{
  "n_head": 7,
  "d_mlp": 2368,
  "vocab_size": 9107,
  "activation": "swiglu",
  "positions": "rope",
  "init_std_down": 0.00503,
  "optimizer": "adamw",
  "beta1": 0.95,
  "lr_head": 0.00302,
  "batch_tokens": 131072
}
MLP neurons of a small language model. Each row is named by its layer, matrix (gate and up: input weights) and neuron, and shows model dimensions 96-287. Each number is 128 + 24 x the weight over its row's rms, rounded and kept within 0 to 255. Numbers have three digits each. A neuron's up and down rows have the sign that makes its largest values positive.
A block is one neuron, or neurons of one layer that tend to fire together. After each block is what it responds to, as a language model described it from the Wikipedia text at the highest values.

L7.gate69:098130097133121137126139160128109105136147168152140136157119061156139117087125157089121087139160176131120121093097126137161123135144128147133128132100129106139140144128139137127120079108152112115159101114154122107119095146152162125130137123144078144151142120133123105134111136131136127136133116151124142121133127134125140119158110121162146127128106142135100155147161156093132154088138135124145113106142147116119126146140125121103168105158124121109181100160119125133112111130146126137119173120093143105125106176127116101139141150157111126132172143106135147143098133106103116171
L7.up69:126143100150080140144125139112133130123158112138161141153154086161124109184118124133088144137149103132105128138170130130112122129123111134131135125079101086105073131135116177181119111170162179121158140096085146118159129146148127119097147093184125140147123122065086121136084121132120162113119097145134112107119108111157100095113123048145107122157108157159147118135143096120089135125059152111146158117133140127142156109120118161130120130090136146109118157068165166096132074148077127117108172119139164125132135136123116148156125144131131144090123143109096115150094090126115106179
L7.gate961:141113157113138112149160142113135136138073113201098093133120111143137164123149075092113158094120129116110153157073160123112158150128124136148102142128130163091131156109131159090177135160168159116146127109172115135111108117158146150122117126149130138156115104164121120161183155190141110162107165140137139109098102079138126125148085151129130166157105119147130107111135139136139165095063118085110108144146121134129135151122078126147085111098115103124170152108120130111153099109152123112147142144079100094117115145133133102108131151087109136139138143081115157138147101099097077123
L7.up961:115137117163141137150128110102140113130100112178124101105182126106121109120103103091126144128100138126122083180135162127101183115104141144092115124123130116088144148151136141091120158142143118124132154160154122103107162128161120122108106185113167128143086147136130148167153108128116136133083123103185128094146102134125116117104081110120115135081111128135171103163106098161131159131106087121137129125143134135105127117133100177060131104154126133129167113132115091155067098133079130095106097113177150105129140130114148087124121151119152119133140163128134097140132119105153113122
L7.gate1307:109068143152115148086136120075102117111127102132111123121097118133108106121136086162118091114137145102115167146073115119105110147116163090178121105144116112116146117142141131155159118120120121149138114120106143137111090110125145128104111137137139136146118124145150110119132110143114099125096125125141104147135132094134086125129131099097140138104157103151121094141094127098146145106116161103113138071125139113130110144151087112104128145119114113117147177129122092137132131164119137128175143110130130111137122130131189141107145140099143119132119078124104167134102132105076139066
L7.up1307:116150138161180101150098127128110151128155156122113189122142117143144115092113115118136091136122153145129090136149110149103157130119113116078177179098140113126134119158115158127152144099114183075141100156147137127128129141143125129108147150115109123146133152188139122162147112121100156169126158136190141124146146152105115116124113103133194133121128133146163140138145118119091098135128082125084139106136125096115113141062117117086147131140155092118119145120137138097126112102133111126163133093140126145163111154107136131173158093146145113142136126126117126125161125101109156102
L7.gate1377:167123141191104112129120156161164126066155151184148111165153117140150137165180125162138158149096138093104169129123134142120143121134131156114111105132169137109110111101160140107139146155070125158150151115154080087121134115138192104094132131147101118122124106109176155140139096101148145120125133106123137132096139113151143096150154137111084140149132146115104176146113117156148102168064121135132141135116187119203141103157059126162086175145109148132109179115143173152183114117157127104186129086134119134145125115112114137142165143122141133146143121137127099157143145140130141153
L7.up1377:151118105091126114126145136159152190135127135138104121104101139126097126158134129163118128129065106088158132141120153159105125134111127126098106117155105133090155179139134112136109085154099134102098137121123143127142106121129110119134134159151124110154122094129119107109133154079129094117125160084156122092139147146121119115118084142147120157106147139159138093142060110138105144139120117154109128163164136155129122138110149162099139097145086084097116128085106132089194153134112128120108122122149151109115125135112124093109090145150112150123124069120087122132129139131119153173
L7.gate1487:103145168157159142123105114151142125107134084126122156119101099126113144147159114135088163141129118104146131157116105132154135117139131155131119092134206097135130103109102095155118143139113062144113162132151132153103145114111137102127060085127104134151126145148173177154131069121125172116140118127138155147114124115107134154129128139110138150138168122127144146123131138163106127109128143116186086136157119128157117132140123175120106170138150100100130159076104133111146123104114154110149125103148101108110167135127127145132149156084117107121171136127161147122112171153104093089
L7.up1487:088111100095114123161163087085144089144124123116157105088096118126150118116163136113121131109098122178145122114095157174106151152104157131098150131130130173092080100097127092140138143135156104163168080135129148173131127107112117150092136097144116136136085155139120166111133101057111145109141104154123096168097130150140127096137161131098115148112096123133108114171153097141176109122124129141145106110122140098162156122163146151115080098133139120093129148136123096108122137116121126138168081124147111110089134099144131098115110110163104118153154128127130161087142096125125162095
L7.gate1646:092131131138119083171121160121078128165069075187147134165157094182145114140152110100161101118158143118125158140131164146146139150134140094113073127153162141099078148148132111108159123128104134121147158159164155128067097133130122171097140179153137150125141118128132166140132120161127154150114113182101125143103100106197153143156142152153137114107146136130126140106085130109094186103136102132155107103102104152110118159097149124117144124131139101103152136107123119111108138130156116174151165127105143138130131116115111127109124148123133107110126114115133134123135132134121121095
L7.up1646:115110131178135146125114134088143142085110184173129102150166111131130129098155092159155131095142090137081115167107136157184117103104159126194134129141197131117107123125159095172097119133150146122136108130176125108145138143065108072104136139148127138189145166147094142131162117098193134133109115121095130140154107118112127093144174110109133139163126127097124169149122107107108161150084163096136129158140100118114144136104140114116145145118169097118159125113128119150152128116084114111160126112169147147120113163092109125137105127072157142156147167122125167140132121130156120154
L7.gate1927:075105144148111129152121119143148165152148133159111140123105112143147106095138161146110163160104166159132114131179142172124125114110095168108117092109132158097124100106089082184116131154120137097139140133183132144104088142128152145106132175122150132161160111148125098150114142153139113090127135094130102103111126109156124157164141156116152172095126143114122107102146136140119169104111126119108129153133130140097160139145120136122105154104136129109131118083133072099140120127134138144116104104146101120142095092169167121138137165135101119139120132133142110103084129112086116092
L7.up1927:150136176120136161121127155115174104135101087133132114115123160109126127126140145152143164090136130140139113176094167142149137131124133110119110129123143108171118157114131127121136176157145141159127169094121127132168132121093103151133140123144142157156152155141171112138157128142117082125074118172183145120123125105127147126150107158147157121117148072158132152146147121160128099128133115116106130115115116140122155123120149125131129112122043127109151126109125141130097118166121123135177154130144134140117136126140130108130132118137135115162100122121181118127134081112128095114
L7.gate2329:127127167159113134147157092153183120117127144170129156136154105157131133113152075142150152134078089157140053160104138121141143077092128150169112132102157128127124147106076141144109119149162186137097147142167088152137064135095165150109159123134136172121101139124153133143128095098087131158139152125128117080149099150140138083104158081090129154116097155154132155109136080131155146130130105104077132140154150132128132117154109125090086122086143089063136163124174166121122125090146160135181107143181127159107123126145145083137192175144139134101124125116114138123120137135154106161
L7.up2329:104117114138120144132108117151172173114130159113126145132118128123133128117124160128111129116134124109137118123111105061166123162143143077082119143139129137101127118155117107147203130122143117124145079103122142137106113122115125118161139082080109094114143135153140098127107143105117112111131134155142122095156127141139119167153185171157143131122114146128111100112126154137114132149127126080121142116097109104140117086163173124130162140152137125118134113131085122157133098114147145085165099099103156123139147088140096149139118060099140208134129141078118088127124113103099109134
Year decade digit. The third digit of four-digit years (the decade), e.g. the 9 in 1798 or the 6 in 1562, across dates in biographies and lists.

L5.gate662:133126167119171173141116121130141092141072125161077106169125112142130144168146130140131159136113140126123117153099114136119147143120122135127138111119108147193108119085147126132137089116139108136100145143125087127111113126144099125128137152133139125113113177160106157120120096124131117100133134092080172126126093105117120108174110079108154082142116125151147129122120129110109144168158173111128165153134146127122136124128085135124104140134157112137117131126167131153115148124172131144156127166141124085145134061117133142135105128137113137126114163173091131103148061156073110096
L5.up662:144115160123173125104175096156156090120110122124120145180097132160166136159112120132126104154114128082123139125100083133128107097101148136138148080101131144168109181114096140140125100170094116113101169109103105111105144110088148125108133107142108096133139148114127156121128116088116105097136139123120134101115099113108111122135151100100135120082107147146115101127125104142101150126113141162088130154094126108113078095172090110117076150085126151154127104057141155162131118118112145113148116157103120114126128102162095067174109165142122128160131112124114123158092092149113144127
L5.gate1289:111082151124159127131097109128156140138179158112168155144128159120080119152119139127078156118129136141148134131135146128126118151136118139178122135147136172110159122088140152129159131137146141102169109184109111101137144131130107096133113148146135160085108119166116150132160118140162124106126125152117081118129142116146133157147143083167110147124127118124086131120090164108111128134136158127124158118133154081160095136086125092081128111129121113152131121094129159151098140123147115157136110136161138119149089133185091095163114145145122133081100136172147123135165141111139155133
L5.up1289:162166118122120132142107083097140134128141108101131096097152162121161137171157166152133087151140113101122071158152143113130136134083105118091133190142114124077193132100147124085142120128128135140091114106146123133129113070073149107139134108132134151113120147125123138109152152134138115135114128154145158164120110142075119152181154185128109147103082141088161149144113107108138105141135125142129118137156117130058115168164124143100098099174141152108116120119132116132138130124133124184121123154118162126147124132178127146150161106157122181091143104122106112100083124136098131112
L5.gate1522:134105168155128077114133141107145129136143123116121145142139071144125117130100117155079122135110127103081150152095118157116115122119074119114120133174173127112134121104096136133122123120099103167122118159182096108136150135136115142155146054090134123134139132135141162136106101114145122170104106086108102094084154146092137125172130129144163116149125145116092092132130140158115118160159119113141078108137113107142146133112127117139139149122163104139134103113135151148159173079164133149136124129105114105087117128194107098128103099154153145133143133109108071111147095132099140092
L5.up1522:102097136146151122104152161132147099129124120078092106138100142119102118095099166098149112139120176103152153160140136128124142149130098142185153125144087138062150118150127151138154139096107150152078100092107124121120153086112099142085141113120144137123137147119131127137139099131150145127100091163179108109143147144108162109110155116135175171086138133099074089109112104160145111102133151177137127145107110131162088102126142124106117116134162113098095157103104129168115065157107099159115121121129152099086141094133105128119138121146121119144157166110130147128106128130122104098
L5.gate1549:132134116125143120165111113124186134056132082165077148173109155111132131110091124100089129141094136144089125127169089127143154147114116119110129123135100118100141137105121143101136112160130160122098107144126142133108166155168132146105108108110153150105123141148135146112161088130127128085136128126125142157088106084114057144149149093110142109147126102153097112137119109145118135114103086154126139137156116113130118127134133116098125132162151088075184127136145147123181101101130133126137137110121127151163136091136129106111121081142125137145134137144118093153134130083132129131
L5.up1549:118146124112162136122115149162125100123154156144145156092146158159126172104151128126070137107126118109082109097138155127138056141137154097136129126152142131095119111152129131159159122151100099113144097115119125151133181109181069124145150135117080159123112173136124130153151126166125192087115098129109127097126129139130120155139113149106160134120139120158125159161136118112084151140118135134100131150161133169163128126130105107131099082115106113144163093100153082130111134133133128104129103153129094148131167101140129141159090143129156141114080127135122086122126090096130101108
L5.gate1608:122117178162118183124084118151142129108143119078146098068121124136108168111116125104113131117155118129124135120130069100150143156094130136156133133143094084148131154062100159148138141099166129112118122116104131134141134130164096120105103110164121121168124116130123088095094125090093164116115136137133119101129146136133114132087146162095086118132124121084150093127097113157157115115135141155143130064159126097152112182112160126125079102096129140146162100131147102151109138144142137139113104189162138103093137161130109124134129127134137132145154119151130115096084111124147134158
L5.up1608:149119135147187142165114102090120141138138127095141123153163107169085127106154163133107180145153092129167102124147176140147112124120127057118139130136087124112114124172138123132143123141120121158119138136110111108115137121168110127138109133146110153133141153173114138138164149140141142117137137143107114129100082142162128116141098105136112132123123093092124178143106076109115127083116134070156127152169122135144075103097122118126141091124157111136120115133172153151130088116146131169129166133127134104135134105137128095116125143115160147105108118121118116110149138120112160150
L5.gate1818:134146170130135145127139172151133118113147117131136113172142139137112125159150127093147105138118131074085167123121111110134101106121111116120117181121104152126139151079123104115132127112116129213142118135133146094102148107137088131148105118154133141087147155109126150100149115116114156168136120124112088136161120140119119149104148092087109115148138128114098100111129152113135073103156148150128140101112111087087090178107156128100086128122123112096129142119181142126138135138130106121169143125130156135142134131161099127152118087092104133150179153105088124120141108121141132145
L5.up1818:141118118137186106179105123162158095101127149105064120131124121156120166135138086155134120144156158095128139163135160097125133096091131141141107156160086146170136147148134139127085105173097160110130118128121119128159137142165081094161113119120093102117170124115087134121170164146126144145096135114111133133138128115121138077152129130115111120099139125159105114151120102105141090116116133147112170121151153136171122124144097113149101136122123130168127141113146151106147148105169133148127129102146073111102092120088088125100147164124115110102104177130096125148116102121108124140
L5.gate1846:143177129103118154100146113124132109132065104110103121096118100171144115132124135124104187144112165117087096103150107127129114161097140157137128152119091175149186142161153123112166131099142130127111152127149119151147111144202142145076111176167110113146170147114072140104106108155151083136124129141061115156150100088133137101113121101121149137144121110082141151163095144093098104105134146120138108132130112137169125134123106129096130111095076143114087108040133158131114143154116119135095118149079078116100124126113128157089135158142113118113111187073138105125160108122099125109
L5.up1846:117097153157119131107131151138141141144170094142135177147116138121109144093122120110108127118141150136134118108135082131091132114169146156099148132134128107096131143142101144129163109125096111151125137143092154147118136128117114096134106140107133128163124121115119150167130100115118107138079111118113107125133115193137118141156164176102140132138112122135180084102097122094115160134109163109139108133131121135116106140096119111114165126115099188076130118122091138125137136127092116120141151121102157151137110067110124086126102149147130146060118076159143143165098118090138142100
L5.gate2097:159138177171162132114113124134135110159122122149132146154125108165114139152108149103141141156137150077133133110141121062128129124117148109151142133150120108132104098104135123142172092150147120129128127143089102095152087145100138155142107076106142119139133151135142118095064110123113132098150109163166144152095069150143141116133090119111137107092061121175148186123175096149107131087102084081097105122150119136133117075142144107153120104097138116114135133129098156146127139122145137135152129149125110149114116135107111132087129103144147112168139122136130159111139069131150077089
L5.up2097:120152116143116138103112137189074087096191140119136136131108126098124052151110159117100131145127149118131130120136129111129141158125112114134129132123108136146101136121142067105133143099118161137153115136078096081150086135092101095091112101141161149112148124120115116107086102088139124083109123118115093140121157115086125135146114142129150110137104117163082095114135148143088100124156127138134140164133120137137116085132112125148142140130115091097118125068131145126085134124125107191117122128134137139109155135151152115129102112120129108130181138137108096108128109140149125111
Noun-completing suffix pieces. Final word pieces that finish a multi-token noun, often a suffix or plural ending, such as dement-ia, inst-ability, fluctu-ations, buttress-es; the next token is usually a period, comma, and, of or in.

L7.gate566:133119139102098171117111130185146102118151176110108102145133079145154142123147133115117112137105137120110102154109107151123137137095124128131101171103140195156134098146137161101190130146095100113107106141124083150117112145070124160108132127144106128082139102136132126100159086138116149135134122108094119114102091121108157133184156123110155131101066153168127119180102102128160141142093145125115142137173146117138121084107116116121095176150128118165103142102121143130145109112146131080181125174117094147149119080136113092150136112158101158153098137081108125119149118146134111112
L7.up566:149133162139147139132124089125129105134122162110069120116122100130127164127158129071129165126139139082086144136102119115172125145121134156112175139139122108163189142158143115126150125145135116097144138147148117110151167147082087114148105119090125123072113114116104085149159107118098117152128148125144126117142122107117107141164122099101150109099101147130141095103107168145135138119144106134093103154125089139118122136130103102124066118098124114119131124154112069136095138116101138078146115173132133140112172118128113128179156111118141140162108152123108145138081083116077117144
L7.gate938:113121161113129123146108113118134118135115119150122122109062089147134127167109103173120162194113138147114099162145168135134140139158114138152102155105175149099138160105116102113156070117124071128091123148179163129112157090076135145128125131132118154140056114097159117148132155143104150104104116176099137100149121122101186110162118114159177137122110100138131116114137141158130107110102140153165134164176122061182149121110142144115125151155126157111084120116105109177100134112149187104150087151108116117128131124150100136138157137125104133135132132133094139120125162124139111136
L7.up938:108122118145113143097098116128127117098150132097093154153118109137157106137147104130113151102138103137147144134140061092093145099129128168191140090106075074110173112135141118133157158090104135088102118105122100125114107122115084138137162144059132113128124138110142095116125141177142114149111195119094155109128117102172162130151131158119149116146115115083107112158109133132162124137147104124161136151152130120135118118123137110074134151125087132107120119134107151121100100122115140090095129194147147143063116138118137137178127095090135125100126099141114156099180119125132099115
L7.gate1073:131089139135134146106106126131159151102122203155102094149115131151122133154111181130133143107158127132093126149131157125177086155140096086115089157151137121127182130131103150115118099141096145122116129147132134131159140168123105158095113134110099108118175125157118126133146111119109138118119124135126112135126107122122127126133138117099153124087126169125118112093117128130107104137201115138117125132154126141147094135121146173161133112124097122080118131073177126140125155154169109115134144137129128185120113126157128112146092161163103142163111159124128175092069123110122056154
L7.up1073:110120148116127118141127190142117152104116163116135145142115150094109138152106143126135153092097152121116133068129154152112104083149176105105140158153101150121139120128124102099152166152119167120131112118140135130118158098126121090106159129121121167159117135144081112088110164130122136116133142145153108166087152113134085166134136092151126143136161140079139140125095150134130140149143077116159109141118115096080152152110108097089140150108109097135134128136181145137105087122104136102108165156146117152115141148132138135138117130133141153153183146144102130128120125151135097106
L7.gate1312:123065122114164095133106141089125099146076146099160154120094159158132131141148138120129156097112141085112146160115120144085106129137128128117179140131158116150150123125097097099181122154113147133125090122153159085101126122087078110141124160152111124128118136145114123126107141152095150157164077171143114168143124094130163111125173112084117135161135104137123127138123128113179144110121099104143121122162074142137066146112137119132115173109156136145130106130145116158129126086096153099168100142094124147153099099140148148131116104175111143147127122116132120135090130106091115118
L7.up1312:158150164095156178170091110169123107091144115127176133156087168135135110164106114176162108149100139110112122149126128140099146093076143113152099148155145105110095163149130117111137094136098146207129078128104092167134131137098113134114117120102105126151122112135118105137093145153135095065150073120138131117122090150106161135115162120158118102122134158119097131138113110164121120129116187139114139131084123132122159102101162133114136137113143109169120181161169114114117170117113122129121152142108140122114109111146100107130124161137111181114140116158123124126125129132099138106
L7.gate1528:155141126121117148119129094137127087145119143114101169111105136123139068152091185098135106120117105098149150161142110094158077182124116087132139124099164112130083130120125083104136154162142110133166096109140129111153076134160138142130143108079137156171114113118114139125143080137167124081075094129123143104147150136122109145158134130102145145176129102116145114138111158117146122150138144130087146124095110130129103102130100153106104103159136125116125138109154100116110170125142121152162161144111160168102138106154139156155100140139108122096112122169081121132154086119144136125
L7.up1528:056156115105141127114183120124134162120130134134127110140101141104170125092136115130128124122161117117151133101132109109127094143149126131150099109122103087125108168110140130093137150148138116104098125122109167136108084092131121135173153129165126116125148112108119132111154124149126118158130108137132123102124137124163118104137156108103140135132139112129072143125121135122117148109138122146172118145123133120144134131097094156119100138108100137109147116133132126118110145118149131111165099093079128165157100122167181149112129177134136079150081068125106100119171131148128138123
L7.gate1867:155129134125156115127123140150163102122147170095129167161151135129169123141122160123129154164175112129130129142153145164139110136130165106109122123134146140152179122133126125127165155129133129124108077172118119112142100134064099176103084106129103133124145093178140135140163126107106118115127147147093086124119135107145142136180145132126121127123070103136169110132093144207167138132138118140116129126143137144082119102144116126173101112120159124135124140125124165148106122099132145148158165156109126124172118131155090101125113110140119121181161147147125136111146081114132108143
L7.up1867:155116161137107156119121101153129133105156146100144116138154090147095183188118092070128114134134122115117085122145097135113173135125160123137165168129138081159116122162133160149151142117098142114153126168143120128152131114100121149121116126140111149094139143111146130165156093129123150122151124163095075153147125079139121129174145142094137130103141131162136094143132127156144142156123070122129129110136130189108145150083111128113153141103134164126096167065119109149122117116168086127147141129130127123113130126131107134119120162150133142071110148109112153152113160130094109132
L7.gate1992:141131165156102156139089113135120116147116136107108143087107136111077090130071159109104118114133102115138128174124098137165126149087119124123122133125168148140145154119128148119125138097174101144068094098132143147124119151106147141144134175113149126095110140125120148167132138092106142129100139134119138135145118083137145103140136108124148144120143127141125118105117153149142116133131158152138154141136117128111143114182119120105116104124150116173104098099099131106078106185122170111143133120124143135117178075144106109134169128129142111124122164084130078082146099138087115107
L7.up1992:125104095080113102127129104136114122118147110176113175123108156160125143127147103146108077125131143170119112123146116063124102128097127142105134114119122124179151148118156129142138167121091130103116113125114106133165141145151128127116167142116094141115088151142132120157124144131149111175145087093117122124143060164110116138142134095130138179132122094152171182110130126117137121109129044163157116105102131088122107130120103130159161185052129170120097155094145128171132138101102134147120118168086122113133143129145129136133157138148102128106104165133161124127078176113129166084
L7.gate2098:174136135132149122144089148103146115154092153099128115134113131095110086145107151136142156131174122156132132126118137134116075117095169134117130127169106122096128125122151138111172134142110148112124107150124113113147134120188128147131122175100118150078140114085134127118095058147155127098103133139135156104139159106105127145153166083113144122150109122101136159113103149170124105101106120117108111148175153102116138140130122155139123108107136127153087197097115148153065100120149114135135122135098145139127151089180150091100141086161116165102106095128122158146123142120103121118
L7.up2098:115162123137076129135113088095177136123154165100134148141099115125148134129129160117114148153081136127119131109145090103113153111112125146145119123163136120128154136111128112128105138136110123132155145146132117120113129123130176131156167086143141177103134095114195150116150079141143124090168134058066104138164112143096137111148132119084173115119129088153112088134167159144127108121135085092104139089105096117126107097151148126145132140168141164094122155094113136157168104111116109131127149093120132141120120066159125113140105145140157135131160113104163121102160095082156114118
Noun-completing final subword. Final word-piece that finishes a multi-token noun, often a disease or abstract condition, as in dementia, osteoporosis, instability, magnetism.

L9.gate1967:154133144119180109117128123100158162125162122126155132130111180109077116134111137148125119125092132126131117126140115107136104104122145144135119101143131083072132113076151170124166163127116150137110090170131131122157183085141130157113117118135122171076144109114117185113131114146155140073133144161156093110160125114129144123113131104124116129125146139103119145148161128143164112126148111089136134148143144120145178144131127147132093111122111113135093135137159142129126160169111142131160098144148118118140140096167111105143110112055109142121168090135142156099166118084107130111
L9.up1967:125177143155125115131153136114153118120116154126123135140083154109135137139128139101098139071088135112122125133089133082139132109093166116102123099167141139067161117136129156109167129126159145130121094118151151116108197118127133119145168087079098148088098152111108148181141066168143091120141172127129150106165130129132154130136116120144153128158115090142096095161130151132159115078174070140130153135136119132094121153129122148145147088162139122148132174102131117167128138139101164144145164131156129107101136066119147139116099115106150181082126150131077165143136115093112152104
Plural noun endings. Plural suffixes ending a noun, usually mid-sentence before a preposition or punctuation, such as -s, -es, -ers, -ions in grooves, wires, fighters, propositions.

L9.gate615:118142115139160141141138164106128100147127136111129111127147153142128163129111120110173159087119123117130136170147129084113145100128122153117136080110147159112109164134141116116127119177098137134136137097133162105089156132125109099121127090129136136157131129117128131128131106098121150147086084142148154136164127164136162130170105073133149129129119171088162052128152072146097130109130138081098097130169103077121154113124082111099134114140170131104157130098126141135083125140120145118139126079175113090149142150111148097103095149134079118091149140114137137112123087154141122124
L9.up615:155135129132139124167169142132119132097132109144122091134143098095098132157162127153110143122168105149103135111132143121085135103144159160150130104091161122114117082133100111115143090120128101093159123138144099116158159120145084156109147134159136132143126120144126098153108092098129144167128120122143139112083150106103117134066134093095139165134109076173129131151111095119150103162132160155112129141125114160130097154140120147109158145107145137126148097156137128129111069165088126131130107104141176106137092118117148104136169098114112114177163132140101119099113140096128078139
Year and era expressions. Digits partway through four-digit years (the 9 in 1961, the 8 in 1866), and words like the, early, mid that start time periods.

L5.gate504:092139131149140171144110121115151135136129157137174126151153108108099167137080139081140102133103142156183096098174120148146110150158124094143127139126136145120164151110130129147145126125165152092108095141128122087112177179138199115151106148151138123108141136130085135164140092150119136154147138162130066113167130101137129138113174091103145166096132099114108154139087127131113128120122132115139086145142131138133123149123135162108124114137110125116115151137105144157169094125114112149136102139179074115170105074128139113141134117124097141106118138133149111135072145113118143100
L5.up504:120130122110154108121109127107117116117134088102124130077129114123149165154171129167142208124149114127127115148117126138124113141114141106122115107128140127136131067098107148118103117168113140147107121130143156137139152133117138118148096142117141116163123124149113108107130136109103120155134095173114096117152127110127128124151125136118153111130149117148144146125119109116129148113059120112140144141084084130109133153134129155180084169115096071148155123138117110106150178116159136094150116131135089093151136113134146170110139138072127120150130102124120132109095116127161142139
L5.gate972:120136120109120141131117148110142154113112116125112148100120101128138146139116152146170119131109165155125116129132112110141102098129107136121098128127180137127093119150145119120129174148117133088137132191138155137108125184156103095176121127126109073144061159145115143128125089148120104108138122155119122075139157098162160094123117101121115152118146186120126097169117083136115125103118100100053140101151107117089153157134119151119144198107127143080121147156139148124097160125137138142090096130113084182132120102102094144121155096141082144144162079125130134116122142159116147161
L5.up972:067137144147107177123129118153148147105100110131129139136152079137103107119122069110103174155136113171127090112137121157098129079152100104092133116133139135121096156145161158140083114154133158124116102135140120115099116131097143099122146156129116131125129085180146133153116148148091139152136153119176135146124062116132136106117144138138126127130123113158126132157123131151095154117122128079140126116125158124130149098123112123098126126112164180104125149168141130152110112077113118174144125168133095152083148144158169126124153123120122139151119126123132117124151099129134138126
L5.gate1106:122094138154123131129143125144175081130097141147148131135139120161125156116167135142138147091169141115119120141133128143133094144115101139073169166100132111105133145133099102175113082151112144154125119136155170133122098142141130148130139134133118164122120112135110126131146137141136116123156145105120171113148089142113158135127122089102155150118162145149123110151134116094086133103148146134126117139137124067100153131117108173110115134094129115100104105089177147166112097137105125121112158103149085164130111144127142102109119154056076087060123122106130132070123135098147095093
L5.up1106:148105150124125145092103088163098106121152182180127112093142139112179154131101088099129131114137131150109103136139178114163136127143145143120160135136171141145153116143134129124136124150179149136135119164152118113171145134157131145139133126144099146125100137137126158142109117143117121079102144139120144074118108121123147115121149078150176119140145108137158153143113139168115131122119135127118061094135116118119140103096096143126087132147134151079146144125172088159084113130146142130139164158145095087116137111135135152120163178134128114097145152122183133138137135158114117161
L5.gate1313:092162133122098106100116131132108139104141156188125134124104117119121109118103142137092136159140111142167116095116126153102118128118086163137093159138122144110129120116111128122128123187103151105139130116131143107115136134123137170127089150127105178142083086112123113114116119132140131073118144121124105092119085130128154168101131124152148145159142121137135111130135124141112166121119100123179121138167139106137119095103125150154144142157128100163166145089132101118153125109098135125140145132137113091145133137141105137109088109144121128139090145116165123140159160096121132138
L5.up1313:170132117151135103143105090145096121113112114141121103102150139137131142173123114134142125111101147155172110117165128097141162156137111162128141108135153146122103125129113137114126164170123107119131155083151188144094118209115092116083149132172076102118132163164128127111120115060136133094149145100129175130126110116128139130118115139115132125095107142126110087128149124142113147125157146083122117144143115090155118144148156128107171129091135168106071116150113113102102153122095121102116133144125156156155132169118128117074130143115114156105111117142090134120114120102170112126
L5.gate1643:179115116162130151106144144103133110147107104174111150100177104168129121135130120136124166146140091165108098113122133159164083137106145134109148154124094103120102170147103081146141146136134134123126090110118179118129129131155101171093130114104158157129118094141105129125127138124122097115112129148100129113154118079162194108136111103109146118128134123139134121121136135109116129102148116109166147134169136132102098150131129116120112149154110138128126113163092116164104201107151096124104129128116112156126088174115121104094122119119115148154133135098127127096166197131164063168
L5.up1643:151185180080074110104125112101101132141143166092111152139096098119157146144115112111139110121150095128109117136152121120113133123159149072095122088157160106135121137104107113113140149119104127159162147121133102145101136144121167146097094119146142157070127141103183110143137151100103102112148128124158108155135130120138108112099101133149080146114163133155122125103167124134099147157106117123121126124094104175129158126141113129125151125162103133116126104122138164090112112146136148148140119094116115119137133165133108145129101159124102147123123099097180132158114133098101114102
L5.gate1747:125141121115085119086117143147107157139128133133135118143107122135100188135095157099140140131181089149114117110108130138103103164087119138090134158147087153155096122102145109130144136141129134164143107129170120134116152131129087125137095114116108150150101134176135140156117146163139113149108139126106116122142091164140146113125152149161160180107116187111131133096117099161114151160122114142125071122138126079141136115101097104117136127093094128109113159149099137155153087156143109117148133144094101120146103087092131119129087137134099119102152149125143114093128157133118114103
L5.up1747:127136123134102152151085115164137111108178143117130141144113103132140163147144089123158125112092116160122117131153167149130167138097137096129120128152126111137101158140146077118145124131103138167175116134140127137131142082124120125103133096144116127142089129181116121107114103105058113115158146135200100095115135134139126132129127098118134161123108115094130145143167149115120141090167156145106132167093136116132158101141120119107144129116127112140131040153117115136096124145135175123130124113169137144158108112132116167131167173115115120106137122096144136142136127157188110138
L5.gate1945:155140107129161146125129134125143110133089128149124151122122099166137114176121103127098118106109139082127137177120125136163153137119110132143106092148148125141142151124145146180178100176092113172132121144133145120127097148123107127126154098093167163144111163141113157130139130111098109121119136138157154115144120125158120117105116105142147128139098111138129129118110138162122117154135163135119102151140161085125126098163097136075099135107096099110139114127135130136127109157134114144095183101146102124098132117148117096143140156146070143125129157101122131128138118114093118107
L5.up1945:134182106127171121131110166133104120110157171109158132113146132133140117127116136122113111130145149090158125128152146098148082101119140111129163095163184107124139117106143097116142094161080152129154119114160165119176121093129105132128132152133139108116126107111158107143143098125130168111124132101157112113135128135099081166096142170177094171117086160119193112099109134125134151192108164165128133124124133086172141102125099124113144086091160146103067160132103100114162140173117102148134139122137151130092124088119171132131146177172106128128119142116139101134134138119130110133
L5.gate2125:115104081155122113116142083153115099140126142116177140136130112138176098140128110107106148159124149159123110140123085132101113149148103142096116162145156139117128095102116142105122111162131158107142132123131139143128095086141138187156134159169105110136144116141095136103125124142097130096155111150087158113167130096176122150108141149160114141125102115112087163122128111089143105145198158117109110143118141100164142135110159141098119151165085143125113118116122132113170146115128097157168119123110113149124111141094133142110103157155118152143129118136125159156100150110140124112
L5.up2125:111135152132126139134118133090095117126123136100130123158161141112146135125100146088113120133109186113130064129129117188176136129089091098172145105131134094118181138106135154143135106110134153197140122145119143183160109122132079124136109167120163086136142102133171123124089156158132138108109132088112097116161147105140111124114161136114161095063138161140103105144142119138121136117139124134145122143098100118151130118105105132140139134137119121125100123079159118121122150110147117101125092144135108085167197123101155135124098139141132120131136141123119099179111137101156140157
Year decade digit. The third digit of four-digit years in historical dates, e.g. the 8 in 1887, 4 in 1945, 2 in 1927; occasionally mid-word pieces.